{"num_attention_heads": 4, "rope_fraction": 1.0, "qk_norm": true, "bias": "none", "tie_word_embeddings": false, "init_std_qkv": 0.0187, "init_std_o": 0.0, "init_std_down": 0.0, "learning_rate": 0.000924, "beta1": 0.9}
MLP neurons of a small language model. Each row is named by its layer, matrix (up: input weights; down: output weights) and neuron, and shows model dimensions 96-191. Each number is 128 + 32 x the weight over its row's rms, rounded and kept within 0 to 255. Numbers have three digits each.
After each neuron's rows, "fires before" lists the tokens most often just after its 100 highest values on Wikipedia text that the model never trained on; "fires after" lists the tokens most often just before its 100 highest values on Wikipedia text that the model never trained on.

L3.up1502:160161096151111078128065142105113092172127115020129088131104096158095136093126138142215072137119137089143125169140151173171127098034182132075166122145164132154189083113187125160218080136202148229170153142147118160099109175104139165123107147130120136141136128146132102149142100082086163144
L3.down1502:099108122086102124102116175158151142132141152137155117111131134111164134101098099149139088142084099126093125091145142133150137166110146086149135114150095101149118065160210195062137127155102137124123127123143124137209129159123145098149145087140105081134101158155115111142122078132096151146
fires before: "\n", "\n\n", "="
fires after: "="

L5.up412:194175097182115092172159157120191142140107145135115213127119115134102158088161179119180113086145102117115114136166148137171192141084169110092147089117099147168118103115162111101144139086213104174131129097147101145151132156148155115151155075119161168193087170102124101176154095103137126147
L5.down412:109151153107222091127066078150120107137168120095153094105163108124178179172134113173093127084097166129147099071111179116060076123099070111099135160110130116127138155112167171080087087151116100080174137084079121041169082175107122097145101107105115075118122132163105123138126198179064154161
fires before: "|"
fires after: "-"

L5.up399:133174114152128136159112155064141175095149106114110138118136142166081103139131179150138144043206126094165147139177192148192112138043114145098121139134172118087086157096153153127125159159144109133137131145109112138124110154144160134157087144145072109076129196108159161115161059116132147096
L5.down399:104097091153098127169120122180183136133109162150165169178157137152138150164149063129142133122132172165149092115080146089108147165109145182092160145139070216125161059076163103184130112125151112102141204156184125100221135159101088184125130097150123097116157183149057174164123121134147176122
fires before: "%", " |", ";", " (", ")"
fires after: ".", ",", "%"

L3.up1310:118097098130116168160161070133088106147137193076158119130096117119148161101118141141156108044134145114114136091175209091216134106076138121108111107132116066140150168098087150173126154123102160193216170112111110166099171107137157125168114128125118088141109133101145109144193129139138155131
L3.down1310:111117144139105156167115126114127116168104138191085104145148136151083097131130085107154132131169157116171130156108131086127146146094136138131143120134134105107091132145068104164172154109149136149132147113106086116106140122101120141160129126113126131164172122073148087095178136107135137150
fires before: "=", "\n", "\n\n"
fires after: "=", " ="

L6.up595:163137098177095117114179089121140121129135182120085090151088160061070111090166140100155160067156104138138149120159151085129171173103182156151145121056165137179129136152151120115149141100123099161093176162111105158127136097130068158131131081163082147093136140130206098109168105178118118159
L6.down595:116203137161144074174151138135042096176127089170103083099142126167131129157139131116199141123133145143182104161195083090147122190061133139134096150108080133119049127133138134097132113139154131116140198120182087140085078075097099111162116170143103103103118123184158128091077066190118141138
fires before: "-", " United"
fires after: "|", "-", "abi", "e", " |"

L4.up1195:088176154104107141165153109196096154143113150103144165136135145111156158126136158104146185117173085158123096084102153083181116170060208128131178133170106192103156146154153123123141152121127067128121150166089084118096130066105184151160112097168133130167124119149095142117155082102084073127
L4.down1195:108152126152136084160127094061135139072124122171127157113154091115146118163096103092119141131088189106140171087158223164188188126128111115173096113038115140111107148123147157098088153112111169172110155109081119144112165082118149124080090183087163184210152149152120090114134120166168066097
fires before: " |", ";", " ("
fires after: "–", " |", " W", " Q"

L5.up189:129141159156085140130101172114130161139118160048114162210149174081099104130112143097161107122183127153109130173174161158107141113132073123098171147134115136103200121162183150161111089102105072122136244140184087138087170143138111176166092172148143105169134124069125086107103186082100124129
L5.down189:152149152124177143075151131144101114081138150125150091066124109158124100076130121122132185107140121093089089091054093101126103117225137137153116132127104192137076155120072147171120153107119076147143115090127093153126143113085116100135126125139110138091180181082174094132134131107150165113
fires before: "The", "-", "^", "(", "In", "ater"
fires after: "=", "_", "al"

L5.up727:152122138104164146085174111117224143136134161122141107168155143144136105144090147156125123092136134111177153007112185116090110183127151144151173155124106186155098138135159106169162074100190085157095095165127162115119092114098085141147112107093139133136106097076186081176154076123125185124
L5.down727:078114088142174079093107126096073125183097074108112137117152172162196136112145236110129082122100137123113130167150164155119148172129048116174087104137149129139162142152178110197154154076145133149136113101084165166142133107102105121102146184108120137151141142146019103107144125079171108112
fires before: "|", "-", " Liga", " medal", "ban"
fires after: "-", "\n", "|", "ı"

L6.up600:177145166119144105131124114100197150160190175089099142148134158043141099165196148116157183106107102109161096141154125095157096119139086152109161137090123159178193172147133103130090139098129124109098185121134085149150176088171132103124135179120124196137155129128184106171105144126185140133
L6.down600:129114153137137133109120102163132149147144134132155147131028107134131152111060081171163169128127080158057196092097126122125164107063157132122104139119178097136125137111147127088173133099089082129109137150085109133142104137132123141124172103157125193161079107078124143124091122230159096154
fires before: " |", ".", ":", ";", ","
fires after: "|", " |", "\n", " medal", ";"

L5.up140:164154124192100185112142027127137115086165137058186131164099147122079140145149155105149091098211104128141150084168112078110170104110085143107089158193122111121132116121158125197076102115158116116089155161153102192202125156107082155145105140125171170107122101138131114076194047105113091098
L5.down140:089069134123150076164104108120148113186147114166080066103102117146137150098149103162129141110118140152049035124150199202108147168168135103145111147198178146171147162117144141048136170129133145082178081141091144073131106136133148142105114085166151143153102114163135088211135136143109165112
fires before: "-", "|"
fires after: "-", "|", " |", "s"

L5.up1174:103084105125093135143188139093134171120190151165164160130124068137080111123076125072129171138109125063116152105158148164128194134134162143113115126113178081136155170151072138108172143123112144121096132114095144110150120084098121086127113095110137125136160157152105152107091173134141110164
L5.down1174:155147094109128134139089104155176165143076126064121107145165209121156139161095082142113098061101127113130154131106146109144067150132123108101119132125082173139122126105125106100108155111073140219120102114108173168108146191072100161198087130157062142118101108113157104130185129120126184062
fires before: "="
fires after: "\n\n"

L5.up151:119188053180064121083105119144145086134159119077198121120152130084083156135102142062122092142197125091136133130101155126157148101051097136157140160128123161114119156148113121069105133086139102155166179160126110167096119062072128133103142091130140110068129135077099108139166162137076154132
L5.down151:074099091144215108162108192087154112060148029152146102139101156097142119119151101150124191119091107054124067181109081093139093134169137128171112130136139068151111127077124130096154139115134076157098086135109213179113155124152155116128074151118129143090135064146117096123101168152184115112
fires before: " |", "G", "W"
fires after: " |"

L3.up775:147113124109109108124167139141101083150111189132136130107100096139121122146097123132113100163155055129090127101117133194123157105029131093157062094153180125118153106106154117149079116147163138146134127130130126163145105111094085146170136127129107206125124124129159125168144118125163147199
L3.down775:132155134166125122104085179179157160190152113136133070145119174104196109138083150115134154080110183087107067150136091132121121110158153115089187174142094159123158146155123178079189141101135175142085107146149143132159126102077153128135171099105128076093128135117126115105197192082109115075
fires before: "\n", "  ", "\n\n", "="
fires after: "  ", "=", " =", "-"

L5.up710:134121158182119107111111091129174125104129162102149107138117146084120102188115146152115103107158030148033133113170150122100140131122102126107147079140092051091146165124100134132133160108111111093151168134154158175121159072179085118159125126115113084081120110084183155118198164136112130097
L5.down710:153148154097195079132158151130119115128126103156107114131155122100095141101099141089149164105144189135090115107170131108165125148096172134155139109193132165124183062142110109144164100162076074133162127120126106055116097122089110117068137156074124166166134119080157167112184099119112100159
fires before: "-"
fires after: "-", "|"

L3.up223:102139092049079176153161136121123120141125178137154140102116160121104114137110122188112171146127104167136184113149135093113131130106134057142116145146120193092119133126104116151163155196170107159143119129166163131163172138159187121129183107164118155095123108100120159121143192142141205107
L3.down223:145084171123159097104120078141139167176153115131149083104121108205136101121137139119087083064090096111142120169143129135086158149138167108173127162154131183125190140173112180122130104065101129103105136134124109136155153150133093111113103088154155141135100142124120150131050128153101105165
fires before: ",", ".", "–", " to"
fires after: " in", " 18", "19", " In", " 17", "18"

L4.up1189:150121127132167101138089119140145125125158119068135162160154151101150140125171107095176163129237083105090108103094146054167074129056111132151083166171158121146142149116149182149105102122152122117097144097105122119137130164097117115123090178199145117183179125102104111167093085108102100099
L4.down1189:062088148088102111106173086115090159124145115162076117111115132108120117125080113119088145155091045182156103121148128168070166131155127123081118159104100109096115142204103075115144089120103164061153151153102127140151090153098062106108134127116146156059114156100171131141085142083150158135
fires before: " |", "–"
fires after: "–", " L", " W", " |"

L6.up808:108234112037109118136161098126168128105131113085082110131159181109082113111132133132128126114113118104133144156135143156134125085118089103130193154091105133140184146135149111134161130135130126081098238162095122123121138114105193160115142130109068186111118127131166150134140173085149119054
L6.down808:107123089167123160142161089125129117124123154112059126083090078120129074122091130095087132141185167113143112071143121142150000135073145142130126135116122075124158074096098119144111139145159115140174076117155147135137126092085145150089084080132209071133145120153121110151153142072102115165
fires before: " |", ".", ":", ","
fires after: "|", " November", " December", " February", " |", "\n"

L6.up434:174146115108091118158082121179153138118181124119108122102156115082136152139113121143235166140152148122106142125108224187108174127054112162072167098103145135164157093110173126086110142174116145162147124083145105144125119095089120171186099120144118113096099157151128100123164110177140127095
L6.down434:123138132119104149089091121130119057089120185161174089186132177097184137157196136121164122127137109104107178088172146094065113145153153173167129168184087085122092128150142090200087146078130190149137139156138145105117119123137141100151126052140066166114134147088113154120206159196090130144
fires before: " |", "  ", "\n", "%"
fires after: ".", "%", "4"

L6.up551:108163115127146116171116141141132167110136113087098109168116096126117163093105087132109115098143144113141149121176067114168120143122135157143102136142179114112138089154188068130148136144120116122133158087065111125169129145114105124177107109147096083090163125150134136158127117110105105134
L6.down551:153188129132097154125171145043147157134084098160158127134132144246124118141134122092115108044149161117130128142137158155089167165143171153112109146077210169108137138205165172114205164180133148155157167134151100097089122120089095143138149105109171143097109169123135123084107081103127107146
fires before: "-"
fires after: "|"

L5.up266:199102145152108145162134186147131125164142155139097115137120084168147113169184169112180089079155153154149127076122141136153105136062091111183095095116141090172108157126164086100101183143141037154118144147107128158147135091147102145156096130124095122148098131118128140140163116106127177155
L5.down266:134113141152060116104092108113146094129188128114148171149142053127158180078172138095097110133081114113054084120152102119116137159137087157179174159073054112093151162131144151097147105155073111103121067163137062131102126161098138085076078089104143163143144131109154125146125145089125131192
fires before: ".", " |"
fires after: " |", "|"

L6.up1130:146102150163077112066096091131175115110072148116127106171168110112152052089101179138176060143192144179177141095139153070106172144099153122178216087097096165147175152148120151141090175123153144154153162154077096150123154089162102155147198150110044106127096255108170160081121110100119127155
L6.down1130:111087173067167142101063173121114088085159091137129109102144171106117114169157127122153171170099144131131075142104139127099091161070110180122171174128127115118098100134103112169095144129158138111153104090145149130145143119103155135186126115127149111072120082137126176109080144109167143087
fires before: "|", "CE", "}"
fires after: " |", "00", "{"

L3.up1514:096089133107041128162133140124145162179133145144103108041130155131114121132060128115154124157109100151168113160153094116121179135115127094141141095155123197084163132107144119128168109101124094194104111094105155157087192152144138099120174121140148124116103119148121113134145158137165194133
L3.down1514:140114141100182145105121102131149095139131087131106120141139127145163112128178113150153158049140133099101130120162157105094101136082200164168155157096118154095099146089050199101208076161125135055136076088087140120144150167111153083118126077137122160119143163172108088121126099057132179164
fires before: ",", ".", " he"
fires after: " in", " In", "In", " May", " October"

L5.up1184:122179203142103173161195140119140142098087114118136173121079104124066093131094128155165089062163085145156106123157074120121134160113169087124142139138198153093132129142139116189159123127136081113151174051107139178194115043143156103217102123079113137158111098115110137123129156168148136140
L5.down1184:144134138121119122152129130148126158101119100137122140157122131124133118143085138120147126113190123131134105127112130125125137116255129126124106133124141121110136115141110124135129131117109116105141166098116143134144116100093125124218149109137133127155127118125147112132125151135132128117
fires before: "="
fires after: "\n\n"

L6.up791:115136158188173160164172176091126158104091237101158130160076129097155091154090122132154191059113076157079147109101110132081130133114108091101120115098109126146103160123083156172120098181153113133117193109119123142111144158087138178162124118091121137136082086190139081152226107153112155145
L6.down791:106152177061146133163109102180082177073142109213136092109120126111160112140099187151166103206113136079151137107178172153138179120170107091142124119125147137098093115149107160110134139123142109172197171123097074065107140135123131121165078098110122083115119128132184093135084108213121103129
fires before: "\n", "\n\n", "ar"
fires after: "=", ".", "s", " ="

L3.up1535:117115071126172139078150150108136096115134102118194141148107152127067101133145136128235176095154113083098089157104152119098175167106129159111114130098093145160108155120128133113117114125112151128126144140147140160134121137128144063168104140139067119109127117159115163153080138135097106144
L3.down1535:015139112100069157099139139139107100109134133189171161149138092161139107107128146175067073161143135123182118124064089124153133158122119116124069146133164129055089162150137103133114154121096146090089159192113075142151144141130141085149126124146140120092080140104135133132111129160121165128
fires before: "="
fires after: "\n\n"

L5.up1515:160133173128088157113163148184133121134096137107163101123154123145158107101156190175127196102165111106135135167095152121157128120083100145149181100112176125144177134155137153077181139148159159144084168119122169147134185079124210128138149060136074087124110077151148116118170107127162181158
L5.down1515:074177158147151064141139131136069100157110161129093095132155121152099142096105083083086117094089195118103105127084122094178129200113167133157125120051133148151146129174170113152154128087125114112122124183118126138142198107053108159093124107155147173106165163149100057189144127072041164136
fires before: ".", "|", " (", " and", " |", "0"
fires after: ".", "|", " cl", " |", " co", " mi"

L4.up1021:129126086170053106137156099138118174124121113112156087122138113114042145123126127168137164152144072128124141086118141094172162155106193102094111061080172126155106148097170110132100098131135071144176192111138151125167147136142130117160114140168128128099176119115133176127114125070135119150
L4.down1021:117096162149084157077135130144130123159081146227115137115100140134201165161140151089117088067142094103131139147115132150120120151211148182152082108131134045145111136090068105072164101128169159130118089053141134086144105129085122116144116124074155148104114099154156150133113140131104107126
fires before: "\n", "  "
fires after: "  "

L5.up390:108136156103111141107134096128153154132098169123080185130141162129121116141120171112177096059128069161136135033107139108130147156111141066161156137106156173155105132146130142127141142107149122142149139162116120134164153101105124144097169121128086170155139130152180089065086095119141148146
L5.down390:219169110156137110126164059108173131092100090133121086141128113148154110117174165150104101172126144195115136164137138132182111091127109133244134167144078155160095176089119135068090122141148106112145134128137038096105148134127133126155190006141158126116127060069104126087108161144116104118
fires before: "  ", "|"
fires after: " votes", " —", " Total", " Party"

L5.up43:094162105141092183099138094109174136127155157104160147131139124176110128085077155123114091149171039080150134097083205136125163174106137149129133086063100179089115125160125122091133150091150080102088140095116132134191113072116163139159116088086197152096110143050133106177179141110072108060
L5.down43:091169103221084084153153174126111146124114161105097190126144150158145119135146139099105165170204122139143127099147096070106140130146152160104120113124113167091089122088065132133082114128108125150156157145137067115159082110117150171140091107153106166113120165100187098135210132149139137074
fires before: "="
fires after: "\n\n", "\n"

L3.up351:115093174103107159188166118122132129137169131092143136090130094142147172162100174180117159175165069133128125131132166106126179160127130148129126088178154163082133113155123091125089104148108128198133127078090158155133150146134157076135152137177149182105097102123160128158144133194150140153
L3.down351:155132100128165105141043134156139162154140157113073106107140152152181109156148058097186083145089188148108122130137116093144166122137141134139130220189065217137119099125130150068150132084103146162083109153124117135120103024088148189099113135137126130094220128197115122107163157097121113109
fires before: "|", "\n", "  "
fires after: "  ", "|"

L5.up221:154103102131081093149136126159144090148122198078199137114158094128149123170099164122134120120145102090109112069127176100112144134130158067125156084155183187140132084135118129082122135125155115111106121143125138152129152168077186086127117141107068107147118146111158132135144132087148137096
L5.down221:062124166133137138050123155109146110128075060134143097166145140163134091072143108139093116152122123146142138138158120186173104102170123168152110123136076093137130120141104147163123144121086124100165078179115124099180126129179159184092130169100102136136105148162122132110135129129129136119
fires before: "|"
fires after: "-"

L3.up1196:093094145140105129135118042133137135080127126134125095078111123168142123077164136108141148118158085106131164120142145090105109110127093161190117207140124100143143117111104101116115121081164135132137157133132126182175144096105170112120174097158138120098119115183173058073168164130156173098
L3.down1196:103181074121140167183096121119122119127170140163120159120141139061073197116089129118143083049142119103167084159125124132132115178084115106097146105152099138120156104202144113098158131157116099124148109153128174160110097160125124095144116115091143139125122123086162138130162098078155078167
fires before: "-", "19", " •"
fires after: "|", " COVID", " inter", "\n", " subs"

L6.up596:150116130127124129068163148128190154084107132100098130155094146145078100174100169148170134094149123126180191141134146113171188127109177107118173145079195174069088134097089099092155170114145096159102152142167148180144149135128130154199112160134075179148134149084139153110180102137106073086
L6.down596:172090112151145104123039155134193124162127141123091132134134137126090134083141099155166180160129085115094106109111138132134156111107097160161113122110099162255113138089132085186138141075124057085141122115076124128129086068110097111121161171102072132143051153095165112179042142112105142125
fires before: "|", "  "
fires after: "-", " hold"

L6.up6:146144185129094087141165154153148136149161131063147104154075131114104075138098149127159201136165095091135163166147117113156051162079129120123150123134115125167129153082175153095143124055106096116119182112089177145136158086154190103118147139130099168114134122135196110072125070224150103083
L6.down6:132156145150138103116123137175127094152174144138147128101107129099107166130170054164120169176153117101065085085108139152089091109140190176113115133134128114138060154132195144138107142157088098164177116115072143168122121151148046104141159136057131129174137135106151097135103225146096105129
fires before: " |", "–", "="
fires after: "|", "=", " |"

L4.up332:170131172167107188151106078128154172080129102093163149130148087138129139134061130096122068150161114107115141138132095154135215130107160137176110086031107156102102163162163122087146153060148145110139139163110120134089114112141103127174109112098128164152135097069129105135127138162113142057
L4.down332:120164130075149120173157121098104113146122195124151092126119133111132144143118100109141085083156131176165151100074146100088022120164097162137110162173101140144138079115136145139118098113173117081125151068131155126190133093102126091146202106120116076123179134093127108067145115169125175106
fires before: "="
fires after: "\n\n", "\n"

L6.up1096:143122072125084149149121106133127144124146144039146153174164168091121161096110125103117061161152101149177091105150139111138098131043074082105123135176098137094125090106071149125158106085184111117109154146115121175163136103153173157180144140132071162098134140107122124127155161079132176145
L6.down1096:132077152107077102211175167135102097096108152191163133135107120164126122106126167129167106172157175133133114099044101142175133128157144111112100138077155121176064165060190143127137106147123109164125125107105123155184143172082205132152138161090140091104137150128116080125126128120111159133
fires before: "=", "\n\n", "\n"
fires after: "=", " =", "s", " record"

L5.up963:149104101136134103141161107143173088151140139130180140155093104180111137160126197090128159021159153147134131089106137158133108111063124079178133120137166133101152131093090180134129176072175098126113107096072141130156117123141141093129128124124139098130105161159148125109153123088106118142
L5.down963:142172133148126102125111155122086143150187125195141151094107084145077194143108081102143134176121089118126110138114135109143137090082110155153105153172122150138098182125188101213171079167164106132081149135107119113105116177111127188132165116171144151199140183113090104150106189129091108061
fires before: "|", " 3"
fires after: "|", " |"

L3.up949:121138188071119105185158126140158145076142207140109124076084113146102175140097136070127114150088066130148107166115141157173148095113107088148129062143125096120178114132099172142116107170132094152115140125168153140137149132141190138170135159143121128142083129157149090103122153097105133154
L3.down949:104092104119162139083117147083142112100112100148139163135132170129127065100169102141161118159155131081138161086202122102116137114119173117151110154102136118088113141101088130089154110115162120144136106080070136099125099154131142071146137137106095181085182158101124130131125132120095147134
fires before: ",", ".", ")", " he", " and", "\n"
fires after: " in", " In", "In", " of", " until", ","

L4.up784:162151149201119186129058117132144082128166089077137099126155106091135160114160230136141138093213125107129116102132130088119105121060175085141150125125133096190140143151094154072133127117169175125131142094137109113123100034136154115198069134151083125097149128085175140123154138111152146123
L4.down784:174126123098132132164135174154113140131119087109053165116134189029129106112180130106049179161130142149121160156071100123129099128105137142050103143108154173044106098082047127092139139158145109163138165134124128107154180193104127134141135121111101090111118135142099179094176128150176164124
fires before: " |", "ed", "–", "ane", " in", "er"
fires after: "–", " .", " |", "-", " sp", " ("

L4.up174:135110112118085091169157085186167189234113096156177165150091090121146162127152157132169120108149151095142185127131153112120126160109116076191122074145124143196099168141175114117153130159164128185074118114133102194142144130125125114151147126114121130104160111095144215106205137124146105181
L4.down174:156149140132128121125132134087150143115129157118070151135168145126108164111143117136098083142159210209117085135137072178131130133081123124117088109157129131070103143115148164168131162139124137169175172160070134120195191084127134175174144157139116123096126119157150112111137114087118127132
fires before: ".", " |", ")", ":", ";"
fires after: ".", " (", " −", "–", "+", " +"

L6.up180:169153101145130095161113137147137117105120141128174127142108151040072125207098126167146135157199114143139126105149107090113112135105100128098145116125120132110114123146134150142178177102168125148077181132105098144121073070179179181132123155113103153127166124121153141102150140191084112115
L6.down180:111073119161147137121096154097062121118162061067126082145168126179126131106128069158165111127145171142059118098110073139119138160117130148161122149165064142139158155128068139156064119172107168082132124047148127126106057125128082068129163093117154133170164140101096140170089135129081100139
fires before: " 0", " 2", " —", " 1", " 3", " 7"
fires after: " 0", " 2", " 1", " 3", " 7", " 5"

L5.up1169:135119129102117120169113114145140150119144106108097114119174079120112115120121171127234185071194114124119128180170129071154158133074151103061110155111093147163225132230087150110163149149116092122119108143102125121121091152128138082175147168156072138121133200058126124153139111119081107144
L5.down1169:132191137171119085097132111106154117154153138156191162196119084107079140116142117134093117110129116148133135129127110150126086098204112076102103131131111121083104173121139159133156125135143209062089126130089167153124142110160144149086109162119136144124178036152103082080106112131132119096
fires before: " |", "–", "\n", ";", ","
fires after: " |", ";", "\n", " (", "–"

L6.up623:145120155137125113160108119107133167156135128104101189107185136116120139164108138184127128100177117169081216123128117125163188129086180141133154127123142152076116112153112178072167173098172066124134162125199089113145111068161137185148135133100114130167123138121183140104162142204134075119
L6.down623:108159152033115107155081121124138124134147135035120137111112115116095101094114169107160122177156135080147102186144108151150161109132103130095096164103118123150133171125116123140106082108114081121140116127125182082117132157102126188146142103080130083155135149132121121155116143103194142114
fires before: "|"
fires after: "-"

L6.up1321:145094193160038113176172147144134132095135178091076097138158086155138104105137138111173086073166155160126102093110169122094142133042072180158154092116158132067171054153130136141109115108112092159074136121139089134137153077135143182139154106167172112088089157158212135136142150095141112108
L6.down1321:105110102104109093122139143126164115144161117144169110114098128076116132104091074152125122132138082080116125104118160168148105161057156182177091125111091166053130165094053126140134107054137078155187119080077068156136132144100082085123155094094112081145106109134108135068180102116115134087
fires before: ")", "}", ".", " (", " |", ";"
fires after: " (", "–", "{", "2", "sq"

L3.up1041:145133141102107111099122117135193124121189124088113175155075166121124084108123101134158143075145093142190181081110113124184080174125148143082138184178164099132139134149151181128172107092116139122119151168165120125127089120133201135134116130132026108131092141169192142104129090081094095091
L3.down1041:185131090120086142129129113019186125129114120143149077142197141162115144116119084096157126125150066170134129152048113042126143076142170158167119158136105111126132159110100091121146112203119107058112095095097143129148172111117113134117139114117171112157125128148171087170141141175135176111
fires before: " |", " in"
fires after: " No", " 3", " 4", " 5", " was", " 2"

L6.up1219:093154187075103142118136095157119147168115107131132147130109109136116117105155152108128183074117142147128182102159118114108113188101099125167117146089143127108092143208214193117110130148174139101127137169155132178255137106143150168107145117166116136117132160143137099042095142135063119183
L6.down1219:127123100152147104144160149104143116099156156094073117100123238184122126139091160140116110103141084119105171143194151178188137044082147133132149134100103126194139106130085135082134135136148138152185125116077087170133137205142177128127129154139120161102166103097144139121165122137156073217
fires before: " |", ";"
fires after: " |", ";", " 1", " 2"

L4.up1450:125140121127076169137210098137123194118105107128193104134106124122165116143156181162150191088120103207121187118110163142129113168131078110096102159143129121078138130155128159135076151102155103104109185160107186120099113109096175152117140106167106080140154141108139165105149136124133131108
L4.down1450:073156166101130084109105101154138088118119124151135134170103099137142131139096119116112110162118150117024121132141129123147158126139126149120137113089115119117101176133106094113137123119120132146133078112128137102153170095129108157111170152112144102119138147120117102106143147172147095155
fires before: "1", "0", "3", "2"
fires after: " 1", " 2", " 0", " 3"

L3.up330:113113128151144198143109142162103099121126139142174163138093167057118123101163191160170113117138124100135143046128097067107088114082133136062072151152149143106188150109097135153107144126146149130115161093106137156153146142175109121124164103134058117076084146112180106076188117162138139093
L3.down330:096105150085146187187179075120119119123069140065132138158171105157112121114139127202094115156108126115103138139132091158099055091100145091143146059078107108077158165094145115159114145160168183164130102118137144119132143124128117114163111175142189118175134124102127118127159074130118063138
fires before: " |", "o", ",", "e"
fires after: " |", "|", "du", "ice", "abe"